{
  "hidden_size": 448,
  "head_dim": 64,
  "intermediate_size": 1792,
  "norm": "layernorm",
  "qk_norm": false,
  "attn_scale": 0.125,
  "parallel_block": false,
  "init_std_qkv": 0.0183,
  "weight_decay": 0.016
}
MLP neurons of a small language model. Each row is named by its layer, matrix (up: input weights) and neuron, and shows model dimensions 352-447. Each number is 50 + 12 x the weight over its row's rms, rounded and kept within 0 to 99.
Before each neuron's rows, "fires in" lists the words (lower case) most often at its 100 highest values on Wikipedia text that the model never trained on.

fires in: "united", "end"
L3.up740:48 62 67 44 60 59 40 68 76 37 49 46 61 46 32 54 48 63 43 70 62 30 49 68 59 63 50 39 58 50 58 54 59 45 20 42 56 58 37 70 49 32 43 67 56 35 65 55 62 42 47 76 41 43 53 54 62 44 36 69 48 51 57 35 53 53 52 45 45 74 53 43 33 50 37 43 59 59 29 59 44 67 49 48 48 64 74 55 75 41 49 42 37 64 63 12

fires in: "with", "to", "of", "after"
L7.up359:39 53 56 58 52 41 53 61 51 63 40 30 43 62 48 46 46 66 53 40 70 46 47 46 44 44 41 44 67 24 50 34 44 35 61 52 58 47 63 43 38 58 54 47 53 44 33 59 50 55 75 46 54 55 59 57 57 35 69 57 27 55 56 57 56 47 52 56 49 46 42 46 75 62 58 37 40 53 24 29 68 42 51 47 37 70 73 59 45 57 44 67 47 47 60 29

fires in: "national", "international", "world", "global"
L3.up756:40 45 63 39 71 52 53 47 57 66 41 79 45 45 20 51 45 64 38 46 48 28 43 60 58 30 37 58 54 65 48 38 37 38 64 31 44 62 46 62 56 50 19 43 50 46 46 45 42 56 53 62 45 48 47 35 52 51 46 53 33 60 20 40 50 43 45 74 57 62 83 49 62 50 49 45 56 35 43 44 52 45 46 88 42 47 70 62 58 40 62 56 52 67 69 57

fires in: "with", "only", "right"
L6.up1044:47 53 51 67 37 48 52 78 44 47 66 55 43 53 51 31 39 42 40 54 51 35 37 37 42 77 64 47 52 44 58 44 49 53 56 33 44 32 42 38 43 66 46 38 55 39 61 43 56 20 48 43 76 53 55 62 46 47 55 40 62 17 60 43 54 37 21 53 48 36 50 63 56 57 56 43 44 42 66 49 65 45 28 50 52 42 64 55 53 51 59 43 42 53 46 66

fires in: "school", "party", "institute", "union", "association", "society"
L3.up68:59 55 29 54 49 35 32 47 66 65 48 74 36 58 47 58 49 82 63 59 63 43 63 43 55 45 40 47 42 48 51 55 50 48 61 45 62 49 41 56 62 36 43 56 67 57 36 64 66 40 48 40 33 67 49 45 41 66 42 65 42 31 46 58 49 47 42 63 58 64 58 52 78 54 44 45 53 56 42 51 81 47 49 31 45 50 35 60 43 52 51 58 52 73 34 47

fires in: "to"
L7.up1283:60 66 77 52 58 28 63 55 62 54 46 36 23 41 56 47 43 48 53 41 45 65 61 60 52 32 52 33 62 24 61 42 50 47 78 62 60 59 37 54 60 46 41 37 29 66 50 47 56 33 37 43 54 57 64 54 64 31 37 56 48 63 47 35 38 44 59 60 24 35 40 42 45 41 64 63 45 42 51 37 65 48 49 47 29 56 54 57 46 42 38 35 50 53 60 41

fires in: "to", "by"
L7.up1453:48 54 35 51 48 57 58 42 66 44 52 49 64 43 63 52 56 48 32 47 45 56 55 54 43 53 58 46 49 36 55 64 51 41 62 43 65 36 61 57 38 51 52 40 66 50 59 75 37 36 52 45 65 64 63 56 48 37 47 40 32 45 38 53 70 40 21 62 75 33 41 41 59 53 41 55 45 50 72 44 39 48 47 66 67 32 54 46 56 24 50 38 55 28 37 50

fires in: "after", "as", "for", "in", "until", "before"
L7.up1041:54 62 52 53 58 49 44 56 59 56 55 61 41 54 56 66 39 63 64 40 54 43 47 44 53 51 80 33 53 44 66 45 57 80 55 61 38 47 46 54 55 48 36 43 63 67 48 34 42 33 51 42 71 41 59 69 43 45 67 49 48 47 44 42 32 49 40 25 41 52 56 32 51 56 61 49 33 52 39 30 52 50 39 36 54 54 44 67 63 64 57 25 58 41 62 36

fires in: "the", "as", "short", "original", "former", "news"
L3.up365:35 43 42 54 39 47 61 56 51 49 33 52 39 53 48 53 47 40 30 42 46 54 35 42 69 42 55 59 41 39 46 48 46 60 22 40 34 41 47 49 70 56 54 66 54 65 45 58 45 50 50 35 67 37 75 48 60 49 47 38 45 63 52 63 37 32 47 58 60 53 36 60 31 32 65 86 52 48 54 40 38 52 51 40 14 47 57 65 26 62 55 35 54 60 43 38

fires in: "for", "to", "of", "kondapuram", "el"
L7.up604:56 61 41 61 46 48 54 32 29 38 31 38 41 57 60 25 40 51 25 40 53 20 45 78 35 60 32 48 55 48 49 43 46 50 45 47 58 48 43 50 49 39 39 68 37 71 43 34 66 61 48 45 56 53 48 56 57 51 47 46 30 54 57 21 51 36 50 74 45 34 33 52 51 51 47 50 71 64 39 42 48 64 38 59 67 39 63 63 64 53 37 47 49 56 82 25

fires in: "with", "of", "by", "as", "into"
L7.up79:57 50 55 47 36 45 52 67 40 57 70 62 79 44 44 44 48 44 82 45 54 64 39 58 66 33 44 58 48 26 50 39 53 53 59 45 76 48 42 50 72 51 63 42 36 43 75 62 49 39 58 69 29 65 53 70 71 36 45 45 47 62 62 41 57 69 46 48 20 34 57 67 50 58 57 33 59 51 62 34 58 61 54 34 62 33 58 64 62 64 47 37 52 43 72 41

fires in: "of", "000", "many", "800", "200", "few"
L3.up22:50 70 76 52 41 29 55 50 64 71 54 46 54 40 41 57 45 41 53 43 56 69 66 49 39 52 62 55 38 43 50 48 33 54 57 60 70 42 49 61 40 49 58 35 45 38 37 46 52 63 66 51 53 37 34 74 52 36 40 49 36 49 49 49 42 57 35 54 76 67 58 43 63 68 57 58 55 40 44 52 33 29 47 53 43 71 38 50 54 55 56 72 63 35 46 54

fires in: "had", "what", "there", "has", "las"
L3.up1323:50 32 44 47 54 54 46 53 59 38 43 48 45 57 59 69 55 45 19 50 31 48 42 73 48 54 74 37 27 32 44 57 69 44 29 41 61 40 42 69 53 63 64 51 56 49 56 49 57 45 57 58 56 53 69 42 38 66 58 62 49 67 59 56 52 55 62 57 63 48 57 32 61 51 58 41 64 39 42 03 36 49 52 40 81 34 45 54 51 67 59 66 49 55 33 36

fires in: "including", "via", "professional", "includes", "against", "with"
L3.up791:28 18 49 56 53 51 36 50 53 28 50 67 70 31 43 57 55 57 66 55 57 32 53 33 55 43 54 52 48 50 72 50 28 63 44 70 47 66 33 48 53 41 47 29 36 58 36 69 39 50 65 61 47 48 57 65 52 40 45 52 51 56 56 56 46 55 71 72 32 49 38 23 60 44 63 60 56 49 56 64 77 61 40 51 52 65 50 55 48 55 57 59 63 41 43 51

fires in: "for", "john", "robert", "on", "david", "thomas"
L3.up1460:30 40 42 43 55 46 49 45 48 37 73 64 55 37 59 65 62 52 50 49 47 33 55 66 57 45 52 59 58 54 64 60 63 53 38 68 36 42 27 64 29 55 62 30 63 36 42 32 40 48 61 37 25 48 50 37 48 52 43 62 48 66 52 73 34 68 55 49 49 42 39 45 58 57 32 25 60 45 56 57 59 36 40 63 44 60 40 50 56 70 50 32 34 59 63 62

fires in: "this", "each", "every", "everything"
L3.up1001:45 45 28 52 47 46 62 50 58 33 52 53 48 56 31 31 68 52 46 42 54 50 47 49 50 46 42 47 47 25 53 47 39 52 37 46 30 39 47 54 55 47 42 47 34 81 60 32 43 64 72 50 53 64 42 51 25 41 70 28 70 50 48 40 46 42 42 37 40 63 52 45 66 52 43 57 33 48 43 53 37 52 52 39 42 48 42 55 59 50 58 57 69 61 57 51

fires in: "between", "by", "to", "several", "he", "a"
L6.up779:52 40 29 50 35 78 63 49 69 51 49 36 49 15 64 20 36 43 48 78 29 45 40 27 51 46 55 45 38 65 42 52 69 49 35 34 64 46 59 40 47 51 56 65 68 32 54 61 42 57 26 58 50 46 56 65 60 46 38 60 51 75 71 62 49 45 49 54 42 46 41 39 48 41 61 60 50 66 54 60 73 42 51 42 52 47 58 38 52 44 39 66 77 48 36 61

fires in: "with"
L6.up1233:72 60 44 52 58 36 62 56 36 69 63 59 58 48 46 37 39 54 71 47 65 54 47 41 78 47 52 45 49 38 63 64 64 51 52 45 32 47 50 49 65 74 60 37 47 59 45 46 63 40 56 45 56 74 47 66 53 43 45 50 67 40 47 48 45 51 47 48 63 50 40 59 43 64 70 47 47 47 58 45 49 63 31 71 62 51 57 43 61 47 54 39 28 41 48 81

fires in: "one", "a", "aws", "f", "dr", "halagian"
L3.up527:62 72 70 36 52 47 59 39 81 54 36 56 67 41 47 54 63 42 52 73 49 41 46 62 52 22 69 34 69 70 54 44 48 48 45 42 27 44 31 48 29 48 54 45 55 47 45 21 53 57 37 52 37 31 56 30 40 58 36 51 59 38 50 39 43 54 73 43 53 49 25 57 77 48 54 48 52 36 68 64 53 57 50 64 52 52 52 45 56 61 30 55 61 54 49 76

fires in: "with", "in", "to", "against", "by", "of"
L7.up1200:47 65 58 75 43 38 49 68 70 59 54 44 59 54 58 34 57 61 58 51 43 49 48 60 58 71 58 63 43 79 53 37 44 47 61 41 40 45 43 70 56 50 72 40 32 49 72 79 66 62 47 33 66 44 39 60 58 82 64 49 29 25 45 48 72 47 39 45 45 60 47 43 53 60 38 45 51 39 56 54 50 42 40 68 67 61 61 58 57 41 45 44 60 41 42 62

fires in: "with", "as"
L6.up228:48 58 47 80 48 28 61 62 33 66 54 59 53 43 29 45 42 49 61 36 79 70 59 52 39 51 43 37 39 40 52 41 74 51 36 63 47 38 52 53 72 54 65 47 60 55 49 40 42 39 48 37 68 66 70 49 65 34 68 38 64 39 45 44 49 57 40 51 30 37 21 52 50 28 52 52 50 39 51 38 47 50 51 34 55 36 62 70 61 39 67 43 30 46 49 47

fires in: "on", "about", "with", "between"
L6.up912:39 21 51 53 43 69 51 51 50 63 55 44 54 51 61 51 62 58 68 58 22 61 58 12 65 63 58 52 55 57 48 46 37 35 38 50 52 60 40 55 38 78 58 57 43 56 67 58 36 58 50 46 70 49 39 39 32 59 44 40 35 74 62 47 78 54 38 29 22 79 40 46 49 57 55 62 31 42 46 71 24 50 45 32 44 41 36 68 56 62 46 38 68 67 58 62

fires in: "for", "continued", "over", "to", "continue", "citing"
L6.up602:35 40 31 62 33 51 44 38 75 68 62 48 70 44 58 58 51 62 48 52 60 53 66 40 52 62 47 43 25 46 55 60 50 54 57 48 44 48 63 50 31 73 46 44 52 43 44 65 35 44 62 43 47 38 58 41 59 55 66 61 44 74 47 57 53 27 40 44 51 55 25 73 61 54 49 43 60 59 60 48 46 42 63 57 46 60 55 65 72 59 71 35 63 57 37 54

fires in: "the", "new", "of", "for", "south", "from"
L7.up717:44 68 47 26 54 58 63 55 69 43 40 41 52 36 60 51 33 53 55 54 29 31 45 69 56 65 68 59 46 47 51 40 40 42 44 54 52 57 45 40 45 49 55 47 40 54 46 37 22 71 45 35 28 48 53 52 50 37 36 46 48 41 43 67 42 51 33 66 54 43 26 64 51 50 40 66 64 62 57 45 60 37 85 56 40 52 55 45 49 45 49 37 41 46 52 22

fires in: "were", "are", "all", "insurance"
L6.up1041:47 65 48 42 64 37 62 63 37 47 54 51 43 60 54 42 55 32 48 61 70 58 55 58 41 50 59 47 38 42 56 48 32 53 64 49 53 34 46 65 62 41 82 56 79 45 53 49 37 59 66 53 57 47 41 67 47 47 41 51 52 30 47 50 50 62 51 39 67 70 29 48 54 29 41 68 55 59 44 44 42 45 63 56 53 53 50 50 67 72 34 37 53 47 58 79

fires in: "to", "by", "on"
L6.up1449:55 58 32 35 42 55 30 67 23 61 68 52 61 35 56 48 72 54 79 46 48 69 54 32 48 49 50 42 55 77 36 40 62 52 51 46 59 54 32 58 72 52 72 50 66 62 50 67 45 58 60 63 43 52 56 67 51 56 36 62 40 75 40 47 79 49 38 29 42 50 49 49 52 40 49 48 32 82 44 57 58 71 56 68 50 35 69 44 48 43 31 54 56 58 45 56

fires in: "to", "not", "than", "reception", "noting", "as"
L7.up937:39 62 33 44 44 55 58 59 63 47 55 46 42 44 48 54 50 72 42 34 58 42 42 39 39 46 58 52 29 58 61 41 57 27 67 60 36 50 51 58 43 47 59 44 64 23 50 58 68 55 50 49 50 66 50 60 48 47 38 47 57 48 60 56 66 45 27 43 47 44 73 60 51 61 56 59 44 34 66 51 60 60 57 59 37 62 78 45 46 44 40 38 47 34 61 71

fires in: "for", "to", "of", "in", "cup"
L6.up1213:47 71 46 44 40 41 46 48 51 69 59 75 48 51 27 33 38 57 48 45 33 29 63 61 44 48 40 71 57 36 68 37 41 52 49 51 22 39 55 45 48 59 58 43 29 68 49 54 60 47 70 47 56 56 40 47 40 40 45 72 35 35 59 47 42 58 51 59 44 53 50 46 54 29 42 56 54 65 56 57 44 44 54 36 54 45 63 61 83 43 47 29 46 73 53 49

fires in: "new", "2nd", "first", "3rd", "host", "1st"
L3.up1414:52 42 57 57 43 51 43 62 58 48 33 78 47 35 71 61 61 41 34 63 57 51 61 55 53 37 54 84 54 44 61 52 29 83 54 34 64 50 69 45 49 47 69 41 43 43 40 39 45 85 36 31 47 65 41 68 39 55 55 25 58 60 53 31 53 28 59 52 82 65 72 58 35 39 82 52 72 56 28 55 39 40 55 49 77 37 64 52 48 56 38 54 59 49 48 34

fires in: "english", "tamil", "italian", "india", "greece", "europe"
L3.up690:30 48 48 36 34 47 49 54 45 51 45 52 56 70 81 60 36 56 35 43 54 42 48 77 42 71 58 41 36 33 55 56 29 33 47 53 58 32 66 39 65 37 55 48 58 65 38 74 63 68 52 67 64 44 48 47 63 41 32 48 50 67 38 40 45 41 64 41 42 76 61 54 81 71 51 48 34 48 44 50 72 40 30 51 45 46 57 71 28 56 57 32 71 37 57 48

fires in: "of"
L7.up1096:49 54 47 51 59 65 45 48 47 77 69 67 50 53 51 71 64 30 80 52 30 70 42 64 55 21 36 60 66 46 65 42 60 47 61 32 40 47 63 43 85 53 33 64 54 71 65 52 39 72 51 71 62 76 35 60 57 67 53 39 49 65 55 39 43 70 38 44 66 45 41 45 73 70 47 58 55 68 57 46 49 37 74 44 63 57 37 40 32 77 44 42 88 35 40 23

fires in: "best", "for", "all", "on"
L3.up331:44 36 44 64 53 63 41 35 51 48 64 37 66 32 57 59 40 45 48 48 66 35 37 55 49 42 62 53 56 46 49 55 49 40 49 50 39 49 44 38 45 62 42 42 46 32 39 21 68 38 64 61 41 45 44 58 58 66 60 38 59 46 35 45 50 60 54 62 61 51 46 68 48 45 55 52 78 40 31 48 56 43 40 78 29 58 39 57 44 66 65 54 69 41 52 48

fires in: "first", "2nd", "last", "list", "right", "second"
L3.up865:40 47 65 46 28 34 62 80 83 68 33 79 55 70 47 62 57 58 69 72 66 47 38 39 57 48 42 63 73 56 35 59 35 72 48 50 46 67 41 57 57 54 48 40 60 55 36 40 34 84 55 45 48 56 49 60 58 67 41 50 49 37 54 34 46 57 49 55 42 59 61 57 46 49 58 44 51 49 34 34 59 37 72 34 41 47 39 48 49 72 73 69 58 45 44 60

fires in: "than", "to", "of", "with", "and", "as"
L6.up1350:38 81 40 49 66 56 42 54 43 59 39 52 55 67 52 28 41 42 60 37 67 48 39 49 53 52 43 44 64 38 50 37 49 52 39 67 44 39 43 56 60 40 66 59 35 54 43 53 40 23 60 52 48 37 61 49 68 33 50 57 52 58 60 53 69 64 44 40 38 29 80 61 66 58 54 53 47 56 72 36 38 44 47 49 46 50 73 34 33 53 48 58 80 29 44 54

fires in: "church", "school", "society", "business", "organization", "book"
L3.up449:36 45 31 49 47 61 51 61 48 72 77 38 41 54 65 47 64 62 39 60 42 29 56 55 48 71 54 57 35 54 52 48 46 53 42 38 45 50 56 48 50 45 33 50 52 48 47 73 42 46 63 65 51 42 38 67 39 68 33 37 15 36 42 59 40 28 49 54 45 40 54 39 74 55 39 35 65 49 36 66 51 46 66 66 36 59 48 74 45 35 45 60 55 43 34 66

fires in: "in", "with", "due", "minutes", "on", "by"
L7.up1258:53 28 53 57 55 45 50 44 46 77 48 43 44 86 49 25 47 56 42 63 69 52 45 35 60 52 67 46 35 38 53 47 38 37 68 84 56 46 59 65 52 77 57 34 47 33 52 45 44 57 55 34 43 65 60 59 66 66 68 64 36 51 42 64 59 62 55 32 41 46 50 54 43 50 64 49 57 68 26 38 51 65 53 45 48 54 48 70 54 52 44 40 56 43 27 43

fires in: "to", "in", "for", "at", "of"
L7.up666:55 48 35 48 59 54 54 44 45 64 65 50 52 43 64 62 30 47 34 58 54 70 55 46 54 52 60 66 53 53 49 43 58 28 41 68 40 45 64 40 51 36 54 43 34 56 52 46 57 51 60 63 71 39 47 44 59 69 47 70 54 43 59 45 52 52 56 73 51 67 56 71 39 34 54 60 50 56 35 49 54 22 82 52 59 54 55 77 56 80 29 43 67 39 61 39

fires in: "and", "in", "against", "und", "with"
L7.up349:65 39 43 63 66 63 62 53 60 56 46 56 49 38 56 42 66 52 59 74 54 49 40 33 60 49 71 43 41 61 42 63 38 66 70 72 30 62 41 55 48 52 67 43 55 56 62 58 31 55 41 37 31 55 54 43 38 49 59 73 45 45 58 33 53 51 63 64 59 63 45 60 64 44 57 48 72 45 47 48 49 77 52 54 18 79 48 64 38 49 34 29 63 41 57 36

fires in: "local", "global", "international", "digital", "download"
L3.up893:51 67 21 50 48 55 55 57 45 46 40 54 48 49 41 48 56 59 52 42 53 38 41 75 42 40 58 56 38 62 70 52 54 40 70 29 66 63 67 32 63 51 49 44 59 53 40 41 40 51 59 48 43 39 85 39 30 45 51 61 39 44 43 53 50 38 60 69 45 61 71 65 53 55 60 65 47 69 48 18 33 36 55 58 31 72 65 58 60 48 31 31 67 43 70 47

fires in: "had", "have", "has", "having"
L3.up307:73 19 58 54 52 66 75 47 44 59 63 45 43 55 44 52 53 53 39 50 48 42 56 58 43 34 52 36 53 48 55 35 49 43 34 61 57 48 40 45 68 49 50 42 27 43 51 34 49 39 68 51 42 72 62 56 59 43 46 57 55 64 51 62 47 55 31 79 70 53 58 46 44 50 66 38 64 64 43 54 57 29 58 25 38 38 64 46 40 61 55 28 56 39 63 70

fires in: "former", "new", "assistant", "other", "fellow", "newly"
L3.up1119:53 35 71 45 44 55 44 59 55 60 47 54 43 66 53 43 65 44 32 40 45 54 59 52 38 63 48 45 44 30 52 46 50 36 32 66 56 57 35 59 56 40 46 49 56 35 06 53 34 70 42 57 64 38 70 37 44 47 42 35 73 33 51 38 49 38 34 61 37 39 40 58 47 41 35 52 51 46 49 41 37 48 52 39 35 59 28 86 62 59 48 61 59 44 46 40

fires in: "district", "party", "districts", "seat"
L3.up618:26 44 79 21 29 56 48 59 41 67 55 46 30 39 55 50 50 67 67 66 46 38 46 45 63 46 53 58 40 42 48 46 51 62 28 37 39 62 38 53 51 73 45 54 43 48 58 33 50 58 46 54 65 53 52 41 46 54 50 34 29 57 43 49 40 66 54 38 43 38 35 60 54 66 59 35 76 66 49 67 40 44 52 50 40 69 37 70 61 36 50 45 45 61 40 46

fires in: "to", "suzuki", "hezbollah"
L6.up1212:53 55 49 52 55 44 53 58 66 38 47 34 80 64 71 60 61 42 37 40 47 50 45 60 33 13 46 37 49 43 47 37 53 52 64 53 66 35 44 42 45 45 64 45 24 57 24 67 71 43 47 42 53 62 30 49 49 40 53 39 31 47 46 37 44 59 79 43 42 52 26 66 46 73 55 44 49 60 52 52 43 68 65 50 32 47 42 43 43 32 63 48 58 69 58 47

fires in: "an"
L3.up1264:35 59 51 60 56 40 49 60 56 52 38 53 45 54 70 36 49 43 42 44 43 44 75 55 36 48 64 19 37 33 52 41 58 53 49 37 32 54 28 52 49 48 43 59 72 49 31 79 60 55 28 34 65 57 45 28 39 63 46 49 53 76 42 46 57 29 52 40 63 41 57 41 67 56 62 56 51 44 57 41 52 46 48 51 36 46 51 58 56 54 70 40 52 41 70 52

fires in: "to", "for", "0"
L6.up185:23 47 52 37 40 43 67 43 16 60 49 33 44 46 58 59 54 61 52 35 52 48 52 53 40 30 34 39 60 54 43 31 38 56 41 76 45 34 50 62 25 66 58 50 35 39 45 46 57 42 63 32 74 56 52 54 40 48 54 30 41 66 62 55 52 64 61 66 47 59 49 68 54 51 61 49 52 51 73 62 33 76 74 74 47 44 72 58 33 42 29 51 72 38 72 40

fires in: "an"
L3.up1685:51 47 60 61 63 37 49 38 56 56 59 41 60 54 50 43 60 38 58 61 77 11 51 48 28 44 37 33 50 37 63 67 55 49 43 50 29 45 34 76 38 50 39 51 65 53 42 40 44 36 45 25 44 58 52 78 48 66 40 17 45 60 47 48 61 49 53 33 46 48 54 72 74 62 56 49 54 54 63 51 39 40 54 41 55 35 39 50 45 53 48 55 44 42 61 45

fires in: "to", "a", "of", "and", "tomb"
L7.up405:43 53 43 49 51 33 54 52 53 57 67 47 70 58 70 53 38 50 37 38 51 67 46 48 65 28 53 61 62 29 41 45 46 44 72 73 57 41 50 58 31 54 45 43 33 48 49 47 38 41 37 40 55 39 58 44 63 46 69 65 39 68 37 51 47 59 66 52 26 50 34 69 48 42 60 50 51 59 48 44 57 45 36 61 53 75 69 63 44 33 56 54 56 36 61 45

fires in: "of", "by", "between", "an", "their"
L7.up1632:55 67 70 48 70 54 58 65 63 44 66 46 55 31 25 49 56 45 39 62 37 49 36 30 59 38 35 56 51 56 57 22 34 57 65 42 48 57 50 63 77 57 55 62 70 37 43 24 58 48 47 43 49 69 61 44 62 48 33 63 67 81 48 47 48 33 44 65 45 61 40 38 58 73 46 57 44 51 41 53 51 53 41 29 61 48 66 69 46 59 49 52 56 30 36 54

fires in: "of", "to", "by", "in", "with", "and"
L7.up282:48 35 42 46 72 68 46 58 56 40 39 54 49 54 64 37 34 62 35 60 52 55 36 57 45 48 42 42 57 86 16 52 42 45 49 44 60 44 49 70 40 42 56 55 62 58 43 46 62 50 62 42 30 23 47 67 55 55 59 62 48 35 40 51 64 53 45 60 52 50 36 39 63 72 43 59 36 51 36 53 58 76 62 46 56 31 44 47 57 33 47 52 67 41 40 61

fires in: "with", "for", "between", "to"
L7.up1381:54 51 58 35 35 45 76 66 38 57 33 63 60 57 57 61 44 43 35 49 22 65 58 58 40 30 51 80 51 64 45 46 30 29 49 59 59 57 41 59 32 86 31 12 41 29 44 58 46 69 37 42 67 32 43 19 51 46 31 39 49 69 55 33 48 55 39 50 30 40 42 64 59 56 60 45 39 47 59 69 57 71 49 52 68 59 53 55 48 35 41 44 66 46 44 65

fires in: "of", "are", "several", "were", "most"
L6.up235:48 66 59 45 43 47 55 71 38 45 49 63 38 58 58 36 47 47 67 27 63 67 45 45 30 59 67 52 48 49 54 55 53 74 54 20 50 51 58 62 54 47 42 53 66 63 33 24 59 66 50 53 45 53 57 46 61 36 77 61 48 20 71 53 49 47 27 74 81 52 35 49 54 62 45 74 57 61 39 49 44 55 57 53 31 56 24 43 66 44 35 51 58 56 61 40

fires in: "one", "on", "1", "each", "every"
L6.up1711:44 52 57 59 62 41 41 34 58 42 40 47 58 25 76 33 56 54 62 33 55 39 57 45 43 50 32 26 54 24 60 62 37 54 30 63 40 36 63 56 54 37 66 32 50 72 46 49 33 47 44 60 51 65 53 67 55 45 46 55 53 49 47 41 29 54 55 62 65 39 67 46 50 49 52 54 34 50 52 54 33 48 44 49 51 41 47 24 51 47 60 31 47 47 67 63

fires in: "gold", "first", "oldham", "2nd"
L3.up1004:51 24 55 35 70 53 53 52 74 49 32 68 43 41 58 51 67 61 50 32 43 38 46 48 49 44 45 47 62 48 24 38 38 77 43 59 63 72 47 63 40 42 41 43 36 42 48 36 42 88 46 43 44 44 27 63 47 63 48 63 48 49 56 45 60 43 66 74 29 41 66 56 32 73 51 56 77 66 35 48 53 38 61 42 56 31 69 47 33 79 58 72 59 37 60 52

fires in: "250", "million", "200", "500", "aut", "000"
L3.up778:61 47 79 48 56 49 58 58 34 64 33 38 34 49 48 61 59 49 39 54 36 64 73 57 41 56 51 80 51 63 36 60 47 27 40 85 65 38 39 41 53 53 46 22 46 36 39 39 41 64 75 54 54 59 40 46 38 66 44 45 67 44 54 62 40 42 48 53 66 64 61 49 62 61 61 46 43 51 61 40 38 54 43 47 54 79 73 52 46 68 33 68 37 63 58 63

fires in: "gold", "250", "500", "per", "200", "800"
L3.up59:41 42 74 64 79 34 47 67 57 66 63 65 43 29 49 73 39 60 57 43 38 32 28 54 67 52 45 65 29 57 48 63 72 37 67 48 62 46 53 46 52 56 45 40 47 52 50 44 57 71 58 44 65 55 36 62 42 49 65 56 66 41 46 31 46 38 42 54 65 39 50 45 55 46 70 47 73 50 47 41 50 74 24 56 74 76 81 44 64 29 42 48 65 43 36 63

fires in: "2008", "so", "2009", "2010", "soul"
L6.up76:43 66 65 52 64 44 50 45 53 46 21 56 54 54 57 34 62 45 61 54 09 41 58 53 43 50 34 48 58 82 57 69 47 51 52 60 37 54 35 52 51 49 31 36 52 57 37 55 50 32 59 54 34 47 60 70 65 37 56 56 53 46 41 52 42 35 61 62 56 37 59 40 35 38 43 49 42 41 22 40 56 66 52 73 59 74 70 40 56 47 64 57 65 44 31 47

fires in: "of", "are", "were", "among", "ofakim"
L6.up221:82 44 53 37 61 37 49 37 56 24 64 55 57 54 65 64 56 56 36 41 72 70 30 47 48 43 63 39 38 42 53 47 53 70 49 47 56 20 47 44 44 65 52 68 51 37 15 38 51 55 46 63 48 52 59 66 46 42 57 72 55 59 47 46 54 53 66 69 61 51 38 43 35 33 62 30 72 52 43 33 43 48 51 68 41 57 37 46 46 35 42 45 58 65 45 74

fires in: "for", "of", "from", "frederik", "gilteritinib"
L6.up1546:46 50 40 62 41 46 50 44 48 55 39 51 61 35 65 50 61 51 67 66 59 61 53 44 71 57 31 50 63 71 52 53 44 50 58 37 61 32 78 33 58 37 37 59 50 44 56 50 47 23 47 57 41 26 37 38 64 59 27 52 52 56 39 54 38 49 41 51 51 40 84 61 56 45 65 63 53 66 42 55 49 50 77 54 58 57 31 56 54 52 55 51 71 60 57 40

fires in: "south", "north", "united"
L3.up934:65 42 56 34 38 58 55 76 60 39 47 38 43 50 61 46 56 44 45 58 58 24 51 58 47 45 54 47 47 23 57 59 46 35 58 71 51 29 50 47 73 68 45 49 36 50 46 39 49 53 55 73 36 35 40 56 56 49 44 46 26 54 50 52 44 63 54 55 55 47 55 45 52 45 35 40 42 51 50 64 69 43 50 50 27 46 63 39 66 47 50 39 46 43 56 40